config = dict(
    n_layer=10,
    n_head=4,
    head_dim=128,
    d_mlp=1728,
    norm_eps=1e-06,
    positions='rope',
    init_std_o=0.0117,
    warmup_steps=221,
    batch_tokens=[32768, 65536, 131072],
    doc_mask=True,
)
MLP neurons of a small language model. Each row is named by its layer, matrix (gate and up: input weights) and neuron, and shows model dimensions 16-143. Each number is 500 + 40 x the weight over its row's rms, rounded and kept within 0 to 999. Numbers have three digits each. A neuron's up and down rows have the sign that makes its largest values positive.
A block is one neuron, or neurons of one layer that tend to fire together. After each block is what it responds to, as a language model described it from the Wikipedia text at the highest values.

L6.gate204:504511514495468518515493485439471492481589459488554465481547563471549486506502466479432554473584510496536481510513556450522567421480507504533531536461488550474499487534403524553444521504518472449493432564565514441510512527528497492512512425467460516468510450519513473540426527409445552525507472505462507596439496414493492446518426510482536449399562534423569463535459499521594434440486
L6.up204:522479499519564454531557491427525477510476494488368534454448529534568487512481440469471512495529519454533473583471523500542517512452510547502529440461461482477536479518505533484492583451446487476482592527483503451467481492473424514436454528506484509517531506434590512512556454547461480475482465516542463592438556514522484512530535536425490454458468494441507506493559497444505578486525
L6.gate1110:550631514536418536518493534495494559545441499483480518530470487440497518490466546468508462537409517586482484498460491436469570485513494527450538539528572506465479505519516507491479507544502576496484445473520468529444524518595416455535585497476495442491498429574540483480532511455511463500461499481491512510503536509509489564491470489438554546469558510466537442518466498464482509496488
L6.up1110:507500481518372508492491473498466553488580548509554482484500497439554513453535492493462537468502409463547497472445514541430527426509499552531420503480496493564514452600454513465450507442532477455487483503466534511574527485399522550520508537543512565488496503458529482505430473525461536527482557459414540540555535459399547507453505526441566484472535486484535582523473473479493491529457
L6.gate1438:463508547561435460438487489473468531531470496463506437567412515498477484570552435472472479486525424474569445439521538533462481514482506507545520551474440442445573477547509559482491519466476524498436470547490549530463456506452483409455524464438588495520484539513488460569479527517484431561555478482462580510487471481501489491463443482418521453522541637489550491477515551468486466491436
L6.up1438:475483513453417513470543518497523486463480476506435497467506458528513481570493488524507468408562451519463540532465527401535485526476511528479524473530486493522545527465509454524522524476508465459530612481479530529532455495413467508489511422471480577505550508492520446501519504550448462558492560395469447502465472578518471500540422494464552440516506499534555480509538461493474401515451
L6.gate1690:517500485507434499548441473523478459515559492485559492475567483472496451500528511472495539566553457485493452444503483515512535516532578434465429514454460521482548428575460531459483510511509504508441440559521471542527542501433481476541547543457480464527626477502529396576419499458449484509522517450495491480533557466543545569518481544414525533499528552525582485555508509432560513541438
L6.up1690:487442445521425486556479441482449512481472500476563462442502551501529456474554516519519511582595491497534437480514577496581522514511544483544457480442418523465518456504489582536422493494486511504434447559540489550556490427424433496460532535480505490540592469474497500571459531446461432532524514454450513490496535442500540489511478497461532483450608576490493482590509502389512538486448
Description: Final word pieces completing a noun, often a plural one after "the", right before a verb or preposition, such as loc-als, ston-es, t-anks.

L7.gate50:488482509525523454431357513526468400509505554467489566492489571539482420526479520507479518555517469500514504525469501492517453479499544549494491508472551473542541472522543542475492478487528550483503485440520472554508509503466564441504536564489535483540484484489495419494472546422441555421526514484485570513496499535476420521448558542564543437505493487507512463483545528456545500485543
L7.up50:485484506502439505455449467458506463477427546550486532468454607534454453446513531495454517503529441483489482574482485466488545476482529469526526423547474508540480480536557434512480475464435473523487445463519491541486472482419451522507544538478498534596527429471519434471523506490477498458474490390482483578519556464556491491469443547469542538557507577508513579512507563415424516513517
Description: Final token of an abstract or mass noun heading a noun phrase, often after "the" and before "of", "was", "and": supply, storage, distribution, ability.

L7.gate1171:404568509461554523600484480469483533483532545542547441506510505486463505486566486528489528559539549488494536483468522459517575536463448456500427495527532468498491488528465574434570519511419537546440547432561452550477502549504538481522463529514518496469496468465506484526485505438494526561489444480530472496564475505518540474412485543485520515489521539466547551426582506502492478412449
L7.up1171:481525519508488517566553489507491492520554534531538506587547499549384495467524511524492436459454461532424451454561478481527495562496461487501484517577535452455502454486496478406543497521423541551457454522508465473469433491568590522500496594565488446505489547512484496470463511532502542485508491458529525450564448451523447476452538506501495547588483554516512429466566462443463542472522
Description: Middle subword pieces of multi-token proper names that already appeared earlier in the text, such as Fr-on-tier, Vers-us, Merredin-Y-il-garn, and Cl-aw-son.

L5.gate111:441529513575514466475535570481524531481440517475516483533442477514523467447470501538459486485587472495502487473490479495470471461522532459553550572528478506475474494558484523474495504479485487530479494530535605465488545519455527454459458464470458579414533588544516542521465522447500500448473576520501549500572524496480438428497484571516477389485551540399451492555538500476533442440534
L5.up111:498460509542517494449549542433524490532553546448519459492501504491522412472503473532460484488541475521460518435559552479489496481566482483501511471546520475531497392620547534527459510459522559566504503575481542520512460519469498453474479520429544504425474512509426530471430506526472532430516514494528546472557541477469487466525512536515499479503556473438414504522502514442553482406520
L5.gate124:462528556526415486523480383508531529571532532495513524470386517547529412540541504509387520463448510472516557486457527502520508525433513481531479472546525477541555495526530489538499531526476516507458468551495500504517492535497498510523474533414486511471480398477504500505501495448467542507469502456514513526561520463500489456494478554472534506524525561459494498514467517480540574503429
L5.up124:483488501514495435511470533468461512470512499523490536415502529559503452521486467430503462515489513504541586520451503534552452485484442522469501496484534541552504508515514467487438500519497506515454502503429512547536519443437554476554490563518517440532555437453525520499508492491446454491502483500436491488537488468492527458463434484489466528412519482451530464466508448469465501490497
L5.gate158:496528463572584447515475562506476452496512458493445626512434517523488521479519507514456509484525464561459528497488531444434473365473456557520531473509481566491529444509491535554508541530573494580469513498500558442426512512505497490504494556444441578475531493542491483521501575444471547508525533534494455559479515495486435476459515466503583474484505517484524509581530540519550459473576
L5.up158:500443475440427530456526483419512534465468556488506478451520497497539507445563442500565477505525518442654511436506501506613540510528486456503464525489500448528494493432456549486460466427487488488518481481513481570561500456469514470455489468520506437555501473506510520518502455555523425600508462476522541477486527503440618492531485475587413593463479511453483516474464532469407520524433
L5.gate170:479420533485457488503462536461395517510491470484590490465552499514516501537529567482529437547596485478497463491526525565487519455546422508508572461479540546513515537494552453513494529496469453526447493501471531512538466488396487492506510483475421554521471516470484439500497541519482499567466545475543538545501462493453483550499420599487495438480472508490503497445478490427441504511486
L5.up170:538518502465485389468448447519495478492499529437531537497488533479425481516456491527463528562524467460510571499493484450493470498470499501576472495506508484474515497423431544531543535490498502445473429518514525463523555485443482478551547477488468492512518416592497497563411509525371516480440464475499445494497495471520456401461503508543549537449488484512458486557503440466461505496467
L5.gate460:454507503571513454554518543470456450456486454472526464555484516484483462436560495520578475514501427510458589430497516494545499483504420468515502499490468487492522540490514515484506506514464548555488508544569643533465489504444531460460438499557473539517453477453445499392548631538529512456537542454465564509501498462470541440515466476486523496551505503561566472562521514457572497418486
L5.up460:404530518504484507516517519422512513542489567528589533527539589591498465493472493517496468566597470468492508464449466437458505518553521408557508513483519656540532483593497475457471517464524526532525464505531544586487502524387485457512489541485498511470480471492496540395467454483415541506531531486529544513549432486485480458550486483555509547555456483507547613598509489516491505461537
L5.gate516:505492554552473486437487547511513514488499491527451584539463489457525505457528594419415408484539491517465571580471529484561449500467498522513440473460529482474498544493478500529488467507505617532473512491495482457438435539544481531455490510446474471512396515526518500486505557561475421542476498475430475523505470533493485509504536482513479486446534542523527494515515502475439520443493
L5.up516:461404501505514499435453542475458514453462427512509536525498606524517484550540478442481484520537532489454512508387478472566509436504424429501487535483558523503555498480488479478523509468507485541562438553540519477439476466539500481514522502486531469565450486468475535490475507489439460531512520485476517466555474507472525443477446470506498516445482536362473563527576486478493530425502
L5.gate652:490474520520561492541413528517506503459439513460596461420446520524486517499539467494518529497517486471458560498449468499486487463460531468449499504607422484564505510537463471503489469438484460548468479527478497513490475428458542511416516535501520446514480468565588488500510456514509467515499532472528478525521539460528515470514450500480477477562432519469501600506472512546439559495489
L5.up652:505491466503510516493565507542483522548531476499489535498427515535471448570509472504503451418479485562422515567505552508474516577409493486459525509574569510501529478436451473518501480622507502485448494596549466555464482574521529500464510578463544490555512430516500435467501554451504501574447482510485546446461459511537502471476576550540502494542447578477532556472458478395439476434500
L5.gate757:491448515481487425449496464421429494452505530519445541471490492518547521429544540484484469523485451479514519484494501494489534459538439564552541469515483509489551482549508445521482482547482462548495463477539585527546508479440520446550577509524495527483508448457486441544481509478515512488551525462503458467511575487521528495509494490504523476462427536455568408478495372444542395488535
L5.up757:502459447454433491490513530496505509476500507561442489499520497565581435529447479483515541550448505501556523547447496484553472461546507576471413513479475505522467524512500447482433425525500563512487532492515566503484547503507498486491547628466534496487551529456498517535486452447519472558515478557374500535503547584578475484498446503484482466560584513474508520529491447466502597485389
L5.gate955:534541488533518484461450533445471437499439506525558526470492518578483468553441490527485529542559495526477579400471482506488504481472528514514510476493511499480545525547522487459462526498484505602539526476467546540490459524429504519431495512467450490520520479504471506528468563472500543417476545457489427520498568502526441426459482501516472558509523539564526540526520490431585550495497
L5.up955:518499503458533539505534453476596498503463526501444491512506531474521491492441509519449498470463557518508435508474543427446553550389498567447494443506500534573501505504511459511451502584486471524576533467510405544540525536510440488534465507556440540535525515472509554503517504508490505491448470573507471512474494468614454473488494465579568536474466439474533519525512493496481468515521
L5.gate991:477468521490515517501569539459417428493554475508503550517496466585485472532490478501448491508585434462525492498461526451487555450411517472440493517525435576508538552555497456494490516531482548512446522548518486480542530539470493578517460492598535470444553506495488446498598479512602469500536478452525463561475489493566471526562510521524532446523435572519463477582537459437461442485476
L5.up991:555469501500491446486459505528482507441475502599466544491557482496539482476506561517448504559597527487514551480497552474509538427455454520499491389534441521541455549535515482562481533571507502572504491491558501456457474450446472461502466545515561455503485468474505452496487555523558508497503528372508425537468525506533459488494524495440518552489531516556467522515505492507475484461494
L5.gate1140:510487536435472447482527546501504468507531479469476507496460534518577396475501519496483468593478437519493533424479521460504552493469508504530494483422583479523525514551566596422543563491475496527444444509499527522566526507483489458487504568444560536495545512553481452508498520468478509430497549462445542513609519494515467522501470529493520467488534517450567521496567524477546486465426
L5.up1140:410471483475506472544461511501404455486461452490511488499503490544489451477489522496486433500521476528441589430589499488505501493447543444482546415477531502514499543479533534521504528487479472542493484548527483501487456427394510502431524530557536443572512508441557521540504488586459523469419497405492453533507520449559469499489477558498479480528453551518475526468606428469467537448503
L5.gate1301:481545508564464481501508545500469529473540503466453507503479476473515508451549570417519531526480491543499550476488562518569502433494459560430455519553466485560508507437532533477476478447475493529461506516541540452538505463490457456366470514436509484490462479497468424538507588504464399524486487463446460454442518453450504485509510498422549511478538537506545587515533498422580504488510
L5.up1301:500524534521465511472466497412500503501569549582542510470544493538475442586482508451560538602525491437548485417500475492550489467547517518474484488436516457506506547516536506461481414508515561586461514494482505602487533516427557553508557569470551458471526463488448522483461579482510546485507497492528561419487574525522497493515600536494504528535549493509506502525546499516598536543420
L5.gate1396:611489472509467497560481410454513459486453498502547506509509453449485468568535434555497534504532495456485448474493487491472439455538451559509481472507545496443569502500640472522560502459481452517460475488494520542510523502487508551489518543523500547513416471527552449519524509498509484533450599490509473494535567468553538463445523468480482549503588510479512499505498467452553550502453
L5.up1396:472530508538470459489570544497475543455468491494544460476473485564513509509486562507489495509484512509463596499448517566474524467482471469496506483516560545525494500554505516502492498484555579535453495520440508484460493429482533526437489555464519521481528531528493527509462489507594490542508541469523510479493547467462464428448491525452478511549509485587527493510511454465517536473559
L5.gate1584:593498507544476543453522549474503486507534524455507504495453497529497429485467417522494479521548458450501546534448512484516483514511487508522508534540497538514504488502488505509399481517522500582472434498483561534445411516493459507464483573448553459517445488536499514520475559472489519433459588501473517440493531510449461495479468478511459559469546512487500494592553484502575524513419
L5.up1584:494497471511518498493488530475515472531552525562492538444476578503559488495505539501491469518464551478484610531547522509542523514498527426533477428455473513486474536507476491545506458540478512505524490495510518487467416536513497523484587473483438485528480539415519498483445489531474525492541454543546481516515501500548463505533523491503517484542475475512461540468470498531475428429534
L5.gate1590:495470474497467469514448517460507463530508521479507492603518567601551422409478500496437564576549482459458582477439575467522501498493506484565509472469483488509513405540537501536449504533515529540491482526586515519535412516480478517533453526469484510517533482576475454485514641441512597525584537515403527536467483435504493453469540476485550541490570466441550534562540511449527491486461
L5.up1590:487499515557478537501587635491437464505506476471478542470413537568530468449476492445426427468560451426470525528430477524550530463427455435550487487494549551509480509498481471487486491493503527531468504519487560539499427521470525478412478501470472432547461424519502521474481507570431460430485557449521512536488510463476495512541521546525497483580491542514502585521516464448484465443517
L5.gate1727:529513513485443521453528501418566522447479489497568517515559547511494525522479479526499495467552508529448500517456448396478467409475507529531650492475488451519444525466525463477480537519553460529505555488487495539445460442485481487444459470537469552529536469593483519476459489493477518508434546460444529507515557500477552499485602611555573539494579538474497454498492463469594466462506
L5.up1727:536475519514468522476489546469434509534492505390494536527503565514512477466534476451473508499554460482484504489426485506512485454481494466479524519495456549485488468479484489498506466577519486503547464501490517612514512464543488501485568490451533453530473509488492555525483497487461529544447527555408567548604479508375527428546408433563485449535542540476511570493486528441489546530444
Description: Final piece of a noun right after "the" or "a", usually followed by "of", "and" or a verb, such as meaning, site, reaches.

L6.gate40:512442497450561501537489524453510503448579507465467463476445516475446435454509491455516505525593478524486440390523512569543543404541484482467444400507483534503545471473500515493527507528548574529478438420506470470510506476477510538456533489403527539463463405539472551480546491481507495456435457555504413556478537484555503564447491473539484512421536479493588495460697539476476501527539
L6.up40:592565494504484511493430510412534514493582533551477491519444527493495461502429477487552478515493492540485433509511517506472446489519497501482517459459459515517538534438536497436449480429540499481467512416451422491522497451450546404485465504450469498483470484522518496526548479499534470460463482549482418502541490535471489580502478457515493520378497438543485488531618599565420472541546
L6.gate263:460494524483441548463462529461482469497587479478540452570507493481446530446456499495551537406498444478514479439536410471492572426519490446497451480449530453487468524522494541470533494476495499463488507496552513526516471486445561477481526561518532514539462536484591460610470468588499477437508466505529465561516580569494487520475509586540514507440445530447503475521519440450481511527442
L6.up263:425489488547491509539497487517522423504476529562492520534489441465422509515462458446518514444488515506491469493512529392509502546492414499446515481480485512523486522478469506384532481519541543509499571518541436503484606497484483474567444553449502512453566517491501410561485503497531481509491486474470461449533484497570555502482529545395539419511473450451532432429523475470486462523438
L6.gate477:437530510472519610526483506437511392552496483477504505523544413534489463484468560536560435545539494523471425488568536476500458525513534510456495495479439443515562514501461514515494523448468465532458485509546494508526488503461496551444513490565555511462504514475496489514496586583599436498519426494563449539425546419542521531508557612474440522559509499547503480516559559447473534496474
L6.up477:510503475474467540522576419476496429508488396517526513418460500446538507469511506493523488435475457493523475506519507521549521466432562607514472460466494565526558508456486493497508491414504509515543404482521443506512549391466497514511562452585578487481530551536511473524503482514538425509523476429532438590508553502543571499550565458537480453529494502588447514502463493522479551554428
L6.gate524:458480564463507530480472487495467441461534513527495481497489497527503575474513516442490498485513454436514452500551517460499523504499487474492452460491512489527581476476502523436454445550485452556534458512571516507524503470492527470511518510534495484519456451502476484541456475570547527489440435536524382601467534398516565491494526551505461481466496547450497445436541493503400497490485
L6.up524:477520512473452566514507512522516404548535499433457505539514484558471516490472399514475472426546515487511460576487505524523474488488498506456462462458496476510527500499545463451506557537448449497507501509531534508511554480494498479492527518593535564449492550467537528510512487516525513473382443503606562558457534527512518602521559544550507504499507424488497466484558516448542552568488
Description: First word piece of a capitalized proper name (person, club, place) starting a new mention, often after commas or dates, e.g. Down(ing), Sch(oenfeld), Madon(na).

L5.gate11:496527490481547493520519478442493561471545504606499437522492493500545482493487523494543431523488576478464585546569495496525419509571443528504447474528576415492483464482500500484578511488445478515490529521519515534499455530475499442523503557493441511477564531481522452561480518516557504561613435452467538503522540472531578460442486534548418523547418496495490476493496450501487511457483
L5.up11:438463482466492461553502509509542430386513502529468529569488489519499467504492455578472461455456380534498490519503543517511471521484454482499556498512528496508545435497534495426468560463517517502454486436537458502467519509487466461585448521549506517480539468520592476475442465497511477472477486447493539475517495474512479497475527600521494486520455528504518509475493502542491494486478
L5.gate12:458479451512515529533507457459539459544473467420492539545421488430512567461525511491471535398501511438498413445495452547539523531479467446477525604472486512471515558498504504452485595478516499462500496485464504480552541515480527476510458439532520479492483471545525465467528456554541470459478458524496532569501524577527468459566509573495441492552488549544491564451495452506505507480486
L5.up12:479495533511504482478437478513511527462533525482506450451545488439472462502500472478492527485558558530520484436469438441490544608530495413494447478488527573511503590485534491314533408507518497534482513482478478483488502508492511461490459497480481477537463503490537562528493494390493520505475540450512469508578456547529524523499480479490464480452501551454527528490549532475498450516498
L5.gate224:479555523478541500535506496469476442508550451498455492510448501482459519543498410518474521428525493531464552481489484534487491524512472553493549534491533513539486550531428546512526554502485552573443592520505456506489549487506533512518418578520497529466544479508507440537557527472501479531496422463508484539535481454557499492433510516457544428505483541460527541447517465557528459459433
L5.up224:530520470461551616544467471448507468519497450490473544542469494528450570489465426529558471398548503534501496468497554477535453552513460476490542448501474487511445559507483555494507483507444502528531528506594502498526495488508470609507404573533441491505581431489494507587554516562497462553482442539497481557515490457546558513443577480519487449510474417503456550490497529534481498430474
L5.gate269:481571545456522494517516518466484466471503518411505506504513508480451504512574495501459522495511499508495559538501502496482430508507535513490510477536521547540515479531486511492556598544573520483479560477518482505437543523428542467510463525492511582458601504413493461560526454453510562510483476517469459492553494486526493500498501529406536460498532537470525473455564462505507432515450
L5.up269:443529522512541526583507462447430439491463507440486513534536501484466558465535468530463520521528479509526503597524507526527486489491526575435464470479542532509486500466478550509540586511501526526472509478559509478513461479469474467423449473519395531522519516466468513550520469472495533548492429547490478506500507469524522537461465473484565471489541504454522449488515525434529431462497
L5.gate308:453469565521559511495533585481503459507480455462479461469527462450412505499483477442526509462530516496459498434541408500542454558520466469468483476486491545486503631471428495489483475493481507508532533568500460538516540444526526463493488476490515485499483448473558460508487483513513473471488481447554501489495480516528450587457496519467500431504463520417464463499561497506515495499517
L5.up308:388509463499502523511448528541470476549455497467446538509510396591455532484504433451523491463459439510529418463467579472478590578477404506531497426485527581457452505467545525481487497553495453443552541530552540568501498486474524479528474433512513441517524454515498499557540451518493485489503493546594417498514492488552484494559532503467482497466481545464556535380542561479496427439562
L5.gate315:446518502536504456470480482452519447447478519457531470495502481475472489481520499497489514504490491503531492468469487504553517572477448525557410526542467500524512566485456576442542485487485517504457544495548430499483577502509502548521501516537503515526567470482474420556485507452483435540538443431490447502549421509496539434391520500554530485516473548460507483433504502508445407480468
L5.up315:448629546513555477534442474466481473470499541479458538478499507510507514510554524520507509472513510539508517497568510489511513569494477528482460511529488433453567549477525546465610530488491475543508500495471475437471514500485495545543498562499506434511478501521517515501532498431465480503455442506457501535572441494473496461503488453463509473530517582505487498390522516525456371456493
L5.gate383:492502516521585471440501520455467556477544558474521470556503605480462513547563477513565569551473507503477517488492515482424435497496504503552510443510450505508531486499503461483483515547443477467484535473448532521529469475501517547428543462485528512502472465419425561471477450524489476584469466505492543436521532465494468482526542535545431464544489451498532556498527516512423558499452
L5.up383:489489568476483446508515570425451468470551521488472437470500494531508475526506550547462479490547493543482476421422441489420548503511443474510477508515462530536524468480473536475509487436511514587434489483513484502464472501511479457508473504535437480483451528480544431524549461508485490461518466482484428509530496497473495494470407488472476483452551629450551508451452519568505392500418
L5.gate738:559580551463499443491502495533469472446525484520548479439494486467493464497545498495505516518582473517458483469494481537496506441496512547513485500484433504503510505452508514473550516511425574501497506516541516488483522409528586519491512499573479477497441497456492439485545517505516534478525505537527500555519471512595419531477464569518492553529449582515527466491510461500498459441544
L5.up738:563513536438525503553529507500480493455473445535536454449503502491516470427540465479539531515552491488470436465528417552546541467515519479488465499426459527497488550446474505469534497475468528477546506521521481525512505409473549488466513465576496437527421519449468450469588502539514505512547462511532508528492483500579519531521517518565476546543422529516472522520490484488472492458564
L5.gate859:426546536509547470574487494498496492508528494516537563534543506510447513503510505482525501509543532508461540544518481470506473517509451531472486516502481484520505460518495540391626473505477508512410537445516487454452523562506513497573538517530512525448555495458523451550463506441539537531527415465493471509492465476519484463436483542461510525453519513483516453416569484490515465520493
L5.up859:445545510503566481592485460465507483470494514507556549567519504508450510473501475518601529505522530463495525550561565482490481515528450506465450435482523455496446467514522553402618472497426507527455564469514517448487501513502474471545536524576480491474585453424514496526523506497547520586575398513496495491475452488495577438478538515529511524501522446496496450453508557431481479483528
L5.gate973:460490497449481536494418503535440467452537598543490429521536437511445582474511533494534495489509521481463528449571452435520526586482456530441498513494393471553529481473477466482582446517470521580499572457552501506526521482487487495494473519487466506539499509399437420489496475513523494518445416488469471521516474486615488602467483454448488589507493523489547445487582515505441426513571
L5.up973:493459451506491538452463494466499462527505452542556422480532470480500499466397541500540558467534530435589452432459461438565493581517520470495482552506499478533461547514447473470503493497494447438487466520534488516463538516520538513471517382552543477481521509485504494539514400497549465494534496533537523493538495588490536481597444513478460532519513429490525538460451543533496538493478
L5.gate1030:521507491475531561508476541458556476513491438465467489583406527478572470520456479508571514495478473473479506603512460524499514519506455479532443496522570540518432553564454533427510477468534449508540512426530504571490544556440547553469485477497505436568495496528515494536491445501498480496493479504484514438554527629475512472455479586510557501533405542474480560433493501473554526548497
L5.up1030:509534507577550555458494526483469509439435482496478541544395519516488453442479447465589491421500533502510500543558485448417534490450510513518520486517584500457509524521456459390580496545455517473469639453543443546449449496457554489447457528518582515528494518479551465531496503496529509515481466463552519455487507444536469483501461469519483485587482523461459537489503498502479562552483
L5.gate1443:478498502493501500488491571497438538516510514469493497531610517484475545449529532523503433476525504483474460457549552531537504465536439499438449498525482515500501414478515533472464503531469498561447464516403546545489468541519540481497451568545471562498459462484534507523442499509529520509513518472550526467545535506465554541532547480492465546494488514517516444463552551480459502450502
L5.up1443:461526524454541495561506450528512466425541471565518563509474499508486532490533495491502498443526556526452407519529514470459494467500512501468455473498503448490505436514490526473474442563500504549502516470591452478510512462501541494566442533476524448519492501389450471457509505439533527528470466537516526440512449503571514507475519397489531562482511549483506401464499565578551489505428
L5.gate1545:504541529518565485537468487480496479454502485464445512461450483495546497524522550584494455550551507492486440490556462493431549520528519480509463499484474541447528536534493504457593504574460520510522474446538497509519561530487550504494442502505464479460447535498553533506547487437513496505495508510502568506521380487575413483567497509548547475534479526517530502466487484524494441515471
L5.up1545:433523452457507496537498488475486536459510532535488446498536492461509495451532484540524533448545431505525507488460545504574523501381468479541518452509479548571469559495435458541421463505461583580530463447520505559578490493449478473484526521520466557545472471569433498582558483511473441486508453538533471558517479500545494521501529542510482483529503520486484538481489444532515492482421
L5.gate1692:471546532539542489538505515481474429425514521478438470495416513449467464476575482516523461450493448472509507520523538532527481506554403501473507513499519467529516533480495509490553496448462499555578525457515470542497527490440518498482446526536536502495482475503604455562554475535492476551456405481502514473544584505558484528460472572450518466573459563428504543481461485457536490544434
L5.up1692:448443466405539494554491355457470463492503536469464481591502525540477511432481493532471538481509518501466500526549521461502427573507456452475508534475467449544515593523472541505572465545489479480520561506499495484489559506484518480531456513535515477442542448471488500509587537482508491455470467519533510440488526532582507475487559550498505502528510452512448457488525548476485483462530
L5.gate1693:415549567494521455620459545517461514461534502492526493543521531534466503492486515492487500503534527510463503492518516480470521523556488509470477484505478507544501457502439545417569439529514512478420528475484513504439523567510512485560442526472518522459561486417489395501475524439550553513511434465464471479518501483499487487420473567432536539486518545474548463434558447515491518535458
L5.up1693:441530564508534461624479496477425530468508563529544465563518562520502545462456504563531540509508497467501498512553560468459521517521453502474471430524487513535490422519479455435501411543465486505476545463460519509458502559494467479588523563484532501481562458428461440500473520458532514574571427459495479441477535493496535463486495543492493532549526511512498445444474507487469538486506
L5.gate1720:449458546477511491556485491515455491538534486490536450520488477493501503456473563472467535471550564522476495466540510471479467531506474462507491537526458486543501488532480569390496561484497508494475585505491479455492579508425531513507484528557521512419543492520562497477559463416571500530543452471523505599559531520547486487508508546511478412505483558501514495472510445559487412554428
L5.up1720:489503500472490510525442469472512516474509529504514502533533504422574479454474560536501457484488504534514518465477516484410479573498474498543509543556489512522496494481486563387510522587474476492483538481538502460522540500429536494503530467553485500433508466525571580549535453472569463511553398491500506525591535551517500429544507510434477441549506584527525507456454476494439413512431
Description: First or middle sub-word pieces of rare proper names split into fragments, often a name repeated from earlier in the text, e.g. Shar(man), Salt-as-aurus, Hat(akka).